From a checkpoint of a small transformer trained on Wikipedia: untied embeddings.
MLP neurons of a small language model. Each row is named by its layer, matrix (gate and up: input weights) and neuron, and shows model dimensions 32-223. Each number is 128 + 24 x the weight over its row's rms, rounded and kept within 0 to 255. Numbers have three digits each. A neuron's up and down rows have the sign that makes its largest values positive.
After each neuron's rows, "fires after" lists the tokens most often just before its 100 highest values on Wikipedia text that the model never trained on; "fires on" lists the tokens most often at its 100 highest values on Wikipedia text that the model never trained on.

L4.gate717:115101120155107121154140090116089138126125165155120106131154119121122090126158135162161161161120154149119139143162127117122141121098137124157149116134107093123087129124125134122154157134160115136115154075160138090163157131109112100154154125124120133119131112127116098169124118110140140138060121105171108075164117166112095109137142091141147150099127167102101107114098125145121137110166109163140075113136093128109170086126110155121131097169101169119163152124147157139159122118166130100125107131067103125132099118143152151148162128090091107129083118088124137186103100093131199130
L4.up717:123117149092113156118122098149110185121135147117149070133142112120121140114143144096142120151146116134100142090181143166135105124123176098121110110116119170133132112126125132112131084152088103112123130191112112060159108133144138090096126124156133120135121125139158120124121117171112114113166074098112119128119137126098139123051144156140136151131151143124078132107152115123127151127111086146166148158161140131126166112107130097186116146113122143150173147111158119115148110129130108109126155125148113069103112173129136130141146141146087130144119120138153090096131112149089180167
fires after: "\n", "\"", "\n\n", ")", "=", " released"
fires on: "-", " (", " –", " -", "=", " |"

L9.gate316:129113146126169166130175108112134171117109102132088135129164091118141140106136161123102120160124138140080140097166116121122132105125157116041117094134129160108128149150148144141135155141145192111141122145114112116126105118117097151134141118131103158112143121132112146132123115108123145123097123105114142153149146148135099132168093113191161110130094129171129129139160162144093104167126120179153129139137140162096100129126123138164125126134122145162093123143166136096172118110120134144155113108123112109157128177143155169126172142121090077119094153156150122113110148156137095140
L9.up316:122152153135116132115134190136135153119121136151102101155137120130109180092115175092094130144136115130126118151174095124107120105129151164116089133101143153100092103141129148143081135162142123101114147153153188058096094138112102130138147127094109142158131123119109133159130102114131174135119109089176172178143075115165105170135138120112103126075107106127095129104145136119138165085106151162129123148135157144074105126108121169153134119164139170142146112172125125106117146121117135122149139180110135124131092128118110141098109166098104141130097142126129135085163113127151090142
fires after: "-", "|", "in"
fires on: "-"

L2.gate791:123101171147147132129148147152121102167077122135151165113118129141097163108115147102123130126155141124127108123158114135140125140099147158144148135099156171122105212150092138143142118103161135176100145088139121118116141115127099137123152165149154118123145111091104096146124093100169149121129115147156170107155143104150114155109117141176135168131125121122128127173114135115153095085126129136103167138122142129097181139102131128154152148147132114154138069119129145090098082145185150127123133152113117142110180139129112152095134110136130105170175115138108131140160169117117069111
L2.up791:117142118171172135127149141138141116142136109167117135172110152129113122159140109083158080114118102140109108075174135118159113135109110169140110121123138156136149176139137131131108122124109111179146164128139102151138148116111126080093124135138133136094157127098122135110147128145148171158189132128151152132049125130142132160126138131111126105141110107132134090109102093103093130150096125132177169106130101115083128102126155134109146171131168125187108076107137166108108133121138149082162144158141144112116146105153108171141141132105159145133160123139138090117148146155116127136
fires after: " (", " \"", "-", "(", "."
fires on: "s", "g", " of", "ed", "a"

L7.gate223:062170103131094124138092110109147117152133109103144136115115107141112138097110128080098100161089115139134139126143111088122113159184135134123109109144152153088095115138158132108126124148121145136112172080118142126140151140112106110134133156133136119113144108127102151098104168115110142119145136130167144134165123107105170114157136094074097074139147142171157138141163121135154147123166155113083145135112166104102121114135101124145103183138136182156122091119105140077147164136119138122114096122139181094108146145105143162124140157127116165142157134084077073135131125100151148160
L7.up223:186158138151130110139127119160141113116143134130068123095148147113114119122143142149147136125080126119153087164098134120142105121125111163129154107127129117072153122142145133137139134151155122161132091114112128157089107132100116131152130154076144153091102098110124165139135136109129151139174148101178108163131130126135154139124160134132127132120162100114133105123152149148109137114120151116138128138098140186099167121116129142107136133150130085164128082146093106100161116199133108128121095130140143107119088165114108119142147106138133141112125175146117084126126122172086134156
fires after: "-"
fires on: "-", "t", "ar", "ng"

L7.gate280:106148123112133118118174132100096156161085113133149113142144189164121140124152123074116121101122120126143116136152115126120103120121142150101129126150121161093100116123160116144122135126152105137128129133116100146091149158149102087141133143139124155093118112092100149069094114131142117123084134141154107141114131127113121128127155133094090089122184076110076083141156129101124121111150127177142104143110177155131154171113135100128132139108138139147122106084165104116110121106107117114188152110112147086119138136090122139110102152158068150207180132125126090104137132130126143156
L7.up280:125093158116126093111165090152107091107107127131132110130148162156077129097101137159130192143118144165128110115121101145117145126102128075070129140140166127102107158118077106151115113142188137100119105093155108149080109151130058144155165164122133095100110105116114135135104123143127141153099073143132135135122131104162138133124124129144132137116141164150123140136127103156098113117116093186151154151131140122123133126078104157141100124132138099120110162093147155121101156127138149096172113114107147123160074128125122148119119143135158132120176108103119106145167074123127120108
fires after: "-", "|", " |", "."
fires on: "-", " Lee", " Win"

L2.gate796:166130119126160127166116150107149123162119129137127105139127120171145149110094107144135116133139091123142120109166097135153095127128106135126148104117137131129147139117084111094114142137064092163147136087149124094087113099121150127129127115090141139120126099144130150153134092134147123142121139127142161123144134110173131145127102104138128145121088129141097115156085139152113112126124147195126151115093105152067195110105139160125151135136136153131137122117131143104120131136162142139144126098126122138130137153121134118142083144169145143177110125098125100100111130133072121108
L2.up796:133144102130125155173142152159147101134138164164154088125155128104154112132169142179132098105127136115163076073141132152129160107149119105138108109139151148129106114155098110143096135165116140131141111134114081101133168100134129086140150139100145105111136139176092126126115131091163088105126107103114138178117154137150151145111115141153110116160108158126161141112163162100115116136096097145149118141112111149155111132119128154169110118155091167085141142119071128131162182112118092132091079133134141180122149142163088140137117154164144132140091117131143124120093137158140151122
fires after: " |", " (", "-", " \"", "|"
fires on: " −", " Apps", " My", " gain", "a"

L4.gate255:149132140151145142112134147116135136148163140143139161103136117140127156139075159115106166089149105121164110134160104091149154119115124138151127121104136169138141145121144112117106147124166170127109121118146110151130094133107144141167166146163165121157093126116100119095131180113140105123111184135119129112139098134169130095124139125127164121093103148133083108129116113157125136100145123088109128097137123113119126119088114177129137116154082095148128099129111140143173138163122128178129143114118115165128138087126108091123124123145125134125128127090204149152146164133119116116
L4.up255:122137123107085131157098146097123071154146111117120120178132127127117120120122110150137142110116114122102074197109119110107087154114115118113069118135128125144117074138108123156119131138115133145148145126135098118159160145135126126127093129116109131124168142088139118133117119145143136135160114133104136142153141097092106135119126072099145109127115142187164120124132075117154128116101133117104146129099197113082108168144127149149095118175112143085124115096150125096107164139169117147136101071120100113092125129127176155092094141091139121089118127140114151132148157141119140129
fires after: "'", "=", " Women", " Ben", " Sl"
fires on: "ed", "s", "=", "'"

L7.gate126:092115120125111167163104129124125114096155088125118131084118092105119116146159112143106125086144103108129131156074149101138115094104131120121129093161128145119163135109122167110111121123140128117098085117121096144142116099162122126141118109126115127130155178160115135121082161116114142117120116069138104150102144138138145107096142136110171110109078136099134115085137119133129128110147109103134084141123127124145116154134127119115164087135105068083121096177122115172148147161177106120133142147109174094148161119157159109146163103121150118109116120138161159152138176110117097108
L7.up126:168138133112163114156116156104147090095119103125080121152108121136109076161180104106115140075084079156113088121069111118110133135121134134159123127122101128124086117141112134176144163128125111100124149158157116147108132105106129129158102117135104164089153093146134147105147145120120122122164110126107113136107143132115135073098096128158173128107116118136119113105164118096158107112105144161128116098116118113157096143127134129124137150135122146133126113086155147121102171180140140160141140160146151089163142105123134128111111137111137068177143101157112128136129134116155101128
fires after: "=", " May"
fires on: "=", ".", "na"

L4.gate257:100143115118119148135125138141136102146176109158151107138155142142143140140112105105160112125115091140111140121134166144150072078125132090149144108107107146131109067135119112119144090170068110130126121149102105071162127160163109138113123173108119116163110132111112166143099146130155112127084140102133117104115098133105137134120149114120116117150093126104117157189148107144147121113124129152102128093126137145145126145175093101201097133182132137113112141131136134175130115124145171116147132092156142136106157147083125153110177117082140088107114108109124121128105105114116118131
L4.up257:129169154114080105132156131115092150132112138120163133179106118141147117125125108128148117163125139132113132127082120151103125098145123143130097133188083147168123135154138132156127128094137074112124105147114150136158136142128115117126155136153136146106130131083115155127140127126135090136116106155163088160157127152156203103138143161101102124153147055110141097137141099125109121144109124182086127142124143130152112155167132102141143130087126123138120090100123074142124158096119089109138119133187150135111120181115128125108065139089151109129121113163169109137123154098145150127
fires after: "=", " =", "Career", " worked"
fires on: "=", " on"

L2.gate156:098119098106141098139121105100133089137150161128144135129151123160112121110096128086157132163100135165132102150143118148126157144127137131105139121088121150098121140106196190129122145122121158122085142078078125137065138159086079122141112114143131119137136120149098109127115125123132145136089090120147100139154099131145118147121101160146157140113129074116150140124132112127133107117153103167131123146096172107143154162114117123095141121151109147101169128127117124117127134158160135106123131125151091098138116147083148159129162147125164115137110095152157142109138145071110105145
L2.up156:099120113096125127157114112088155067104143142096135141155170100154121122142140113139111131148100145167116112116162139130102171130156144123154167106102111117107097130131143156143148075141148152120127161091101169122117134152108089141116111122136149110150128125112124121119127135123167127112115083094138097136126124163099146140112101123108131127195088093105168154092135122135129136156128154134118152122085151115165114102135119116126116135161144141092154121142103130094168188131101127071177132129138104135113161115099149118075126093109153091084108102141163142110120126090125123153
fires after: "=", "\n\n", "\n"
fires on: "=", "\""

L6.gate174:122130137126105130107108078106143137093141141144151151142174176138147141060107117115121154189134128144155085141145103142148149125132105133114163125112175128131117131114163145111141151103152136161143123100144144135078123171085136126114107121104128086107115129112167124080147116131135139090155118147188144161116122137124114087129127149129136113121168094139100141114126123104167107100107114136166081136102185094152120158114102123101122145160148148096130149133128135128092098159131091096108110109112129149160031127087132125112108143118097146135148099108118150121135161095120099148
L6.up174:164113150112126167121135097094139168077131129106128120189154152169116115062125073124101157152141132119157088086158076113141132120129102132110178115160157146130096147156137130142170141098121111124151107106150147143108179134106117137096078105147132100117148118113131156109110143105148132074122128143158129124110116135150111081133110103113136095131141123142124166144124110130095110120151091150164081134139149081124117116115151090136124131148165166097112176145105154114075106134154098090159134092116166129144057153126145153137098156092094108129128157116111108064136147144122128112
fires after: "\n", "-", "\n\n", "|"
fires on: "-", "–", "|", "s"

L4.gate157:138117136136130123113147064140156120137117119131180148116116148164148120113131122136100148146126138163084156143134092148126172156140107100177145151071139104147108113158089184149117101084141093148140103107131163152067165166142152131082123136118140148163152119130113116163135125099155134140115109129116105115169114113148141155138166093087110105197087089097088146162168106097124154117149149140117118143111118109128150107124131151129130145113135134103159157109106152113131131176122138101157151076116131145153145173115149147107120164115150151147145159096094097110127128126089131111
L4.up157:094143149090161149129141194152108151135121120146095132122126128127119118113083142111107104133117155122122105104115120103118106132134123170142121121163103120120116103121112083116135129127091165157166092105140148129157140106137113131151097127114122153104155156110149138132180135129150120133174106136151114122079090109157125154105157105135128122084102099140097106104105139115161120149086094143150107153097147100157138142126156149114121143116129124163106131108181086103086157081120120147116123119148122102136156097174071137122095105132151128146184138166134098142117096183184126094
fires after: " (", "-", "(", "{", " \"", " Format"
fires on: "s", "k", "a", ":", "po", "part"

L7.gate471:123161184135152125134126105127127136157122129143117116149150120111084173099141111128089135133132150183145172087134131100167099111146122088124087113080113117138140143110157128151145127125155120135101131109096110133089135130145118128135134145153121108129108100088201151165133118129139124142141138121098148120148104105121088161140156118107119123160132103135132144142121124105126134123109111152122073172134083115137127091159135136113158119116130121122131120080142101116149172134110102134172146122152129119134139152099139125113137142121117126128088104138107102169123153135134148141
L7.up471:106159123134133132108122141132151125126128145183121145137153153152120173154107150119109090154119123119149165097101110108106080144143137152094124159087139128085183141112144121107093089140154093134125118111143142101131125151129137100105120117117140114078114138127073129127141143113124159107136124142133169115171110115139120127098135141134122134112133121200107087132136151145135107135149158136167182124176149157125102080105116159142135170147117136137153137136119135109133132114134112132137081139133134104147127149128102142155133139144116149137149119125132115108152083099091127155
fires after: "-", "|", " (", "{", " co"
fires on: "-", "2", "37"

L7.gate599:099146174108119143135083155140107100104137169115096130081107077134131130130138113130107111158097123181125098138107137148111127143109111090174174135112127117107120093112091103084114143117119139145097157107137098083098085118137100125126120162087124130123115140096124148170116146167100114127115144126138101125164131129161128134096148104096157185130148105099099098160123124108092086112101150129090149143103163110105142112139135120125118129162091135120148140132128146127164141132104121129162134146095103158115103100122149134119136111126135134075119137122143135171055161109100136125
L7.up599:127125105124131144153104135112123137148136148142152134157133127123165115077111134115119062122062134130085139092120108145146109114135145124136135157094104182109068120142129144144129101147172101117113110146118117115115143114146137150121133150061122166125098142085186161117121146109151146106175080148136125134144068141141095133105119172158086173184153110139125175124115113178106100106100123133161138108114129133112109112154141164119146154133122139114132095126119138097153146121100159136149084139153105150154125139108104148102131173167126099140155113146112129130131159135150133134
fires after: "="
fires on: "=", "y", "nt"

L2.gate267:097117126094125118167139141116122094148124138123133096127124118146131117115114118117147122145118094126122095116137100148113145118094116117114131139132100128131106140119139116120134151130141112130113130082132128152060127116141088166110105160111123111158104106133080102115109088087105186154100090143172136114149138166157110161134088083138117148125107125163052128128095143131154122129125136178143130134094137173103154123127120114174118148131133128068140127122095133133069141171184174085125120111108118108156133171124159154122109162149148145184092133118098131112174128110099125095
L2.up267:097147133119133124156143128126111128121107160117113137117117169134149115203134143125141157154126148124119146134180132166110129104104103098102147116132135162106161142117131140120122094145153099138115118112129124094093140129116156147168117127091096109165132116129100155115110142137083122161129120148165128123071113136132103137120108088156130134097111127151104141085145152109167089140090111182117137131123120111131125142126132163157115148135103123143142092111139123123109085148162157114143130100165119088191131162167153123111143142108143150123164132149138174142120169143146137147
fires after: "|", "-", ":", " (", " \"", " "
fires on: "a", " 2", " Pi", " •", " 1", " 13"

L7.gate283:171157155152129105119136083091142124127109100115101108143165129147129148148172129115124122098091138143123126181139091116124142133141174137120121119130137159116161140108131166133094144176120108133109134149106124146119170169090133117109167139141124124110092103115121107141144059141114156158123124132168104174125142137119121186179119086106201131134131077139140121099143111132125126144111100137114109137142144126112096146129135115138158133156103102156118153133118164151139157136139121121115119084116137122154127176119146118141172119137148170120133122122075133141129128168098090142
L7.up283:102157133127107122136121089086167132104115136143095137092154166152128098132144156147118128115092127104157156127171142140118077134141139156106148099109168160136105129140080105156101106127139125102075123152099130144158130163140128160126111108171144102106084138143144159154113085115096151130120152149098152172149192180179135109112168153132122136130155101134145124100175123129108128134065122144154115118145114130127125139105116139139146182128139153171104146159148100114066129157147086087099118146093095112160095109125107122148124134131108134157162106139103128138149115146130123118
fires after: "-"
fires on: "-", " to", " that"

L7.gate730:138154143132116156112132143134142104123132145126092164145167154118130133146132139160132156131068129151121174154109116115114155124109122129077108145088131121101098095103167165120135142117140135101118111130125111101105117124140098110107144151121134154152118147104175137162159137137081152125147144072145105145133109140126119135149099110108123190162140136132140155117149177108117077120111111106119138114116084137098060121145113111150168121127143141112152157129099146171114154150162083116147074145181085166124127153104144125121179143124100120139119129123124125116101153131146120139
L7.up730:113135101139111146142114166095125127141148122116140083114104140141152107123117113103101107140102140131098107132137129118108103102101107111176153105126084093132095135132146118122153125083146151151136153132146125176123136148120163115127115140120116144149141124126115127098157135140135110131134113150119078079111115179170158120125135142107150094099110133114109161096128127125133165134096146128102138082091140134137097140122122168100104133095151140109147110123136183106106182137099129110123126132138117100101144077113141130155129143186129129118080130111115111129080174145100123118
fires after: "=", " Women", " we", " women", "ander"
fires on: "'", "=", " to"

L9.gate601:109129124109113124155161140128109104080083095170114150144133090109136119146121168134104101163103207153129113125135106164101154111142165072137134142106134138107130113114125121118166118139141122102132102102102110090120113115180125117176131083122124100122108160131138111070138156141052134137168126123119161129169138142153099111157117152157141081156162087133138177131142155117164076132127085081108120151140181129141110142167133141123130115108125103158128133120140113169125133171134153135086145150163113140136103131113134105079160127128097100139155134144117143135150109101095126135
L9.up601:176138097090155129121143067137150151143146109132149099133104162131135124116125138107136147114114115082100083128101111126091106183129120151119121135139144149089126080121110137167144122127071153148097103099155129110078145101151109085110097099109101158108135107126172101137144112105120173137134134085086108108126125179179140097120084148112159121115103147131114124138129136149078137150143151139101116116093118138121106142116116164149145109186141080089145115109100130133114117111148144127136099103136161155118145122122147161141157166143143108118128103138109138120089171144133121088
fires after: "\n", " in", " In", " |", "In"
fires on: "-", " to", " the", " March"

L2.gate691:154129177100119147091144111096123127124130085113092085124110107131095131108129112155154149130152111130150107140115114120174123118093124091113149130092152115117110128157134149144161098129128146168146121114076094119105139117123100095155129135122129121125183122125128148140099105165124114116057145097150099152103141154140098126135072074140152105107139117117097162122122115143085113118133144132132106156167125087138130154115160112120128091113116114099106139155118154126082099167165082090144127083129138125069127161133148133119131114171167181164090171097135146098124129127121107114
L2.up691:147167133107133116105134094129134163122132126142102136120132099130171139115132156124152136117153149130164128129120106122154167150128097125049131151078145077131172102140116158135129097130090146153111160087144111146126123148084123100143126139091142101126129106145137143134140098125127127087125120151121150132102142125094131134105133125114121105100098161129086150112127120125114132084162144133154134126179136107145152110091111142084121116161117126113121130110104108121111078135166092106124123110110178087132152173106142143148116128150136128114135128137112117134111082116096116137
fires after: "\n", "|", "-", "\n\n", "H"
fires on: " 6", "3", "5", "2", "9", "0"

L7.gate465:090162130116120162131083142090115125116158103134121106125155089149157163142158154064101121139166148101145135136164146138144113100138171134125100101118155149098126179118157158152135116152144149138124141136112143104087103149112112136123140096135131126128122096092184115146066138142088117110086112153127097098133124090126119104142099103149142103117083131154126187125151145093163134166138122118153077136146119176132147106113140122118112122157129098102155078147151132120124102133085149120139125133111168132104147112122149174148162140124119138159085110104143155107187148139121140113
L7.up465:131138144099098143139169134105108108116101163121150151120144134114147178136148160097104151126158098118152153151138124154132109096081128114105106153124156092149158067129162117115133092145159142101117103092132074087090093134136106147139119106128131137144137113109098129113092180134131125120115127143133115100136113106130116164140168107161116139146113123146167149090140136151096090096089134166161092138132145113101161128117108128180133149102084144129110130095107141166082124129129142141138157116143082122140124141139126139145100173102111149139155155115117171147123128110141083131
fires after: " 1", " 3", " 2", " 4", " |"
fires on: "–", ",", " 3", " of", " January"

L2.gate29:089147131131124136154120118133140108129128181143105157105131132125116144137147126156118089165159164129181120091110106122110123173140146132127114145119130113103163116118181162139068149114112151120114119145103110103117117115123124166156117163141146131148061148139136082130140153131147142147078116104155126147191140100141127144134124110203138162172151105128117148159178148113151125123099121113095131134134122134137140157147111135119165076114070125126147112117096068103159163156077101183096137139101107145118124154132161128131119164130145092134134154128119128141137146113089108117
L2.up29:103099149115164131166157147139131144073143176142121156135125128105156103155160154109151105126116136137113153121135147140123163160130134094133121166112120179088128185134150110122127128115199152084084092166120123092098079138118102146125126118123124099127110140123097143099105167185092116140127089130149082143158161159124106121136141149144098143130174082125129137150166121138166110142074097131124107087160106122159083110146145105153136140135121160149176139112098120148156142138158113134104109163118108118199134135136148092097139112181136106136121102167145110146123139116127155120
fires after: " 1", " 15", " 3", " 4", " 20", " 2"
fires on: ","

L9.gate83:112088109135131137118100131129163150147141163202091131102152181127134131073142119136126172126038136121114122139117108133098106145098132157113147126113138138127080091168140116117154103139165156163104090132151107130100123132112093122106133134125179139129110151124102120115131077134131146140119113137107121108190110135205142108108124130116141137114137141148095119116112151165111116129111130099134139115108170139124136094131110131156145161163141104120098129126128160113149120131168181122167107112162071143157099104090125117111133170100115107107156130129118098132138125116110122120
L9.up83:121143089130180103081140149144135152183134102108116132160101135136120118097152131122105162127146126082102100106130146114142147093153128124082118132092124104135142129120145073151118147144096167132127140135119132097110162148154120078125100125111112174105142135149151146161119103114148136118150171126132141140187098114149117114135141108107121121133130105118061130143165145131111173134118119140099112122136145128107116165117137079131140148190114120106134089145149129135133154166113084163136158119105176111125112120148155143143132121164155125145131168159064136116106120144109137132
fires after: "|", "-", " ±"
fires on: "-", "%"

L9.gate333:161134144146157174144110131097145169131117103106132117145115117153101105109160122136139168161115116129113120096141133143145106137114141118102105130144126136154150130159158148142181117140183113119103110122127090153106108159100094179147147104112200116122134105116125134131129118090097140171159098153118102128120103134147138107141179133126152145106189151130139152158151112115123198140157155143110116163148113137177150146139123143130128140111108125135138120115127134127082110175111185155160162121104158089155095143079166127164084132116131100095144100102103140102127120174147103105
L9.up333:122104108104145125141148106106140093062121121136103101094129127138119140119134145095133145119142111117120171118100146086121073127101186133089154176093103118123124115118120041131097155132138144093165109148149130107124141126147150142128123174154100117137107164142152152133118108120144121109174134156147116113149164133091115113159135125097110084122077163139150118134153148107116123132064126134161164122170062131107106128163137090113125188145168126124154152102126146131154194156108119097167124136133089111134115120149106127136109126155121118114115128112175120131136114141144116150
fires after: "-", "|"
fires on: "-"

L2.gate646:126127134116157110151119151103127141140156131140126137150153163131111173130121130099096166118121104129113138121099141123144085148132119130172106162156122144186137148123117124147124146130148119108136123153123067137070159133158114116122133102123133116124096131145114127110113150104109090139150152144136150132150118122154105144164148135145119154123124119188068145143139112158102126125108138173081137124119154156105135120149119173163127187117161105135120138105111130170117140138129143172116153075167158131160124129155134123125163114126094109088121172130103109136116117142106105112
L2.up646:106118154127140103121129102109147128139135141123128138169164129142104129117130143101143144125088117106160088143160117144101105139115136107152109154083135163167147167147115137125150126166152080125150131120163092140049155162127131116136117134107158109145106116124118101149126156101128091134128138121150176139173114162148122155120090101174151097091127114130079150125129090187139103123056133172101147140110136131110177102135140170182152137141115101115171117142132136117128119185110109110138121077110166144157142154075182155135109146113123131125110115128130122087131172151119107152
fires after: " non", " re", " co", " (", " k"
fires on: "-", " of", "se", "g"

L9.gate530:140102144088161148131160130147139124176096118120156179141188103146144141087151123103088123124107134126164135110145061110173123150160114130118091135173168133123101127138134113108149131116140122116088151082108115137097134120155135162118126127165133170113109107118160142135176100104121116138094137109091110152132119115132126163126193119138108135155126144137107140106135108138094089118155122144154070119134121117148134107107107158149171167139142104115122070099104137139126129130140100116113129129130122126165136128094116132139162170108118139121173104080111137140122125136135116140
L9.up530:171137154159154108100151114132144105080161128123132088130112137134103161145146120103101143116106135126136120114117136165069138140110098105101064153139142153107129105126108125131110093112130138163116098104133092128109070122104136132172108121143151126149146158139087149105100162155155143139119135141136162162134196119126156122159119114104153122095120112134157122143087122137140122148144069069082141093127149106121131123127115165109160120132113130130137158138147144112127181137144122156134159141149119148172101128142125132119152122136134120075156110112161170140184115119096148137
fires after: "|", "-"
fires on: "-"

L2.gate529:127118142092146139153143121104127102137102119095130146128141161162121137117144137074107136168140151168158101139125112135097138105135188096107119120105112138161127135095170199122164145140140113130076158113086122124105133178136123141090129161124117130155111130144112111136137138097109133134124121158176123122152097144162155155122104112164124172162151124111099114152146140117110140118127106124154118152106166124126158168105091153152154131136121142099179127097091124126134119170147125111113073093107101105155127155087151163122098161147109120148122121144159133158155113122134102151
L2.up529:121097156091105150129132090106176104150110105108121123128168134138144125132138102152112174154124133146143103113117142107111141069133148112124144077112116119163118122091107160149157081141123108109153120110106118150114123164114135147096123098138131124158116119114104137115131110123145100129155093131115141114143126168163155114149107105127122136136149139115128114135112140162126184129181151150129126168117161136137165104102091146132156138139168146081159132166115122113135162180123167084146110129115135118131135083131174129121104107076131128111102092105113158115110088137105107162
fires after: "|", " (", "\n\n", "\n"
fires on: "C", "\"", " 3", " 4", "F", " Year"

L9.gate175:096091108124120163141122130150098112094156102169100115110109143125165131145159160142128139158131145139138124125104138159124157134140137113139109119128123149124125144112154170160134172129134145142148105165111116089136166109147123112151118149164178168160142123109104113123161151103084087196166135100124099145149105137114119115083105126138135144105139150162145123157110168117124162148173104125114126118152126137117119105162130136143143111119107107127120121134115140138177159092124094146088174129130158109157142160140118155143171128150150105123171127121156143140098171134159118112
L9.up175:151145107125117160092108203152096095143146135137142105129126115144133109139130107105168136095115109146109126169093164111099121123111130109187067107145120177107113127117126162139119112123116117123140115138121113090078136081096079153117111127105113154118121143065137103147119119107125130151151082113086106138136117119124131162100108147133116152108134127134120166115124078104154169133099095151112131064147113159139099130159114130110165127175126102134149098134122175119147120140115105145131143116132145114157178109125122171072140079128155119157130139133102158106116147104117160135
fires after: "=", "\n\n", " in"
fires on: "=", " the"

L4.gate425:117093078139113144134118151152156101164128098106146123090127133145126111118135135097140120109093123140148144144153076108145118122149138148116120107129097158128131139146118146144160098141114097091135107097137092122100120132132081126107122170137104141154095106137113114161146123116148142108127093137122117092138086117184147117109103124097142161160087121148104128097154151079079109113088160147116123098107107155151101144109102119135159100156130144095139075140093115114130147169114115165157101134174131175100159110139155137153107108172162138119149145112137097144160131136096143092
L4.up425:102071091105109139114121136162102081112128155120162136131122125159156099165127107141116162103104138108086155131136109140161096100120155123098077143120123151144108158144141140116180127157181141119153111104133127141091121121117080132077110134104103133145141115152079109160143116124133115140127065136132131100142126119129134104133113134137129147134076106166099144157147151094138120102114138150150114105130132165144129103140178105167116151123152101139189137103103130127118138128137147134133115100148131130166118147138143145141145135142117141155165133135117101148178129111142140109
fires after: " 2", " 1", " 3", " \""
fires on: " |", "r", "or", ":"

L7.gate268:122120090135108120121118107121160112129174120147101118099119164121117151124121132131135142155114114138162079131131131116105116112124127118121126125136137187116093134101126139094123160115105109110134168155120150086125096108119129114112186144082108148162104105102142165135162166147144148088129127127108119132113160152163151104118083118179154150133101141123132125132154150115144130143104144103102087116121129129081088125133094126133136156141106125101093102125078131089086151136134141154113059128123114114138126133085136151112158115145169097131109108125107113183120124105097141111
L7.up268:141113109157122150107155120132131096116092121139108132153129167142098158124173131115111128133099105168145103097115127122109107154127149119139114128125138100104086110144116096150153144154147133126087148131104162110138142133092122161108150112133134122157093099137146134100110127130107177146146127099158160120170137163117122131122111151157089158151141155122157162091166125191116136155110126101154157135092128146099090113134115134142120124148133187119154115161158136122143164154127132115142138118133086128169111184080109165119102145143124153138146120088130134150129117134167088128
fires after: " /", "-", " in", " el", "1", " per"
fires on: " (", "-", "imi", "hi"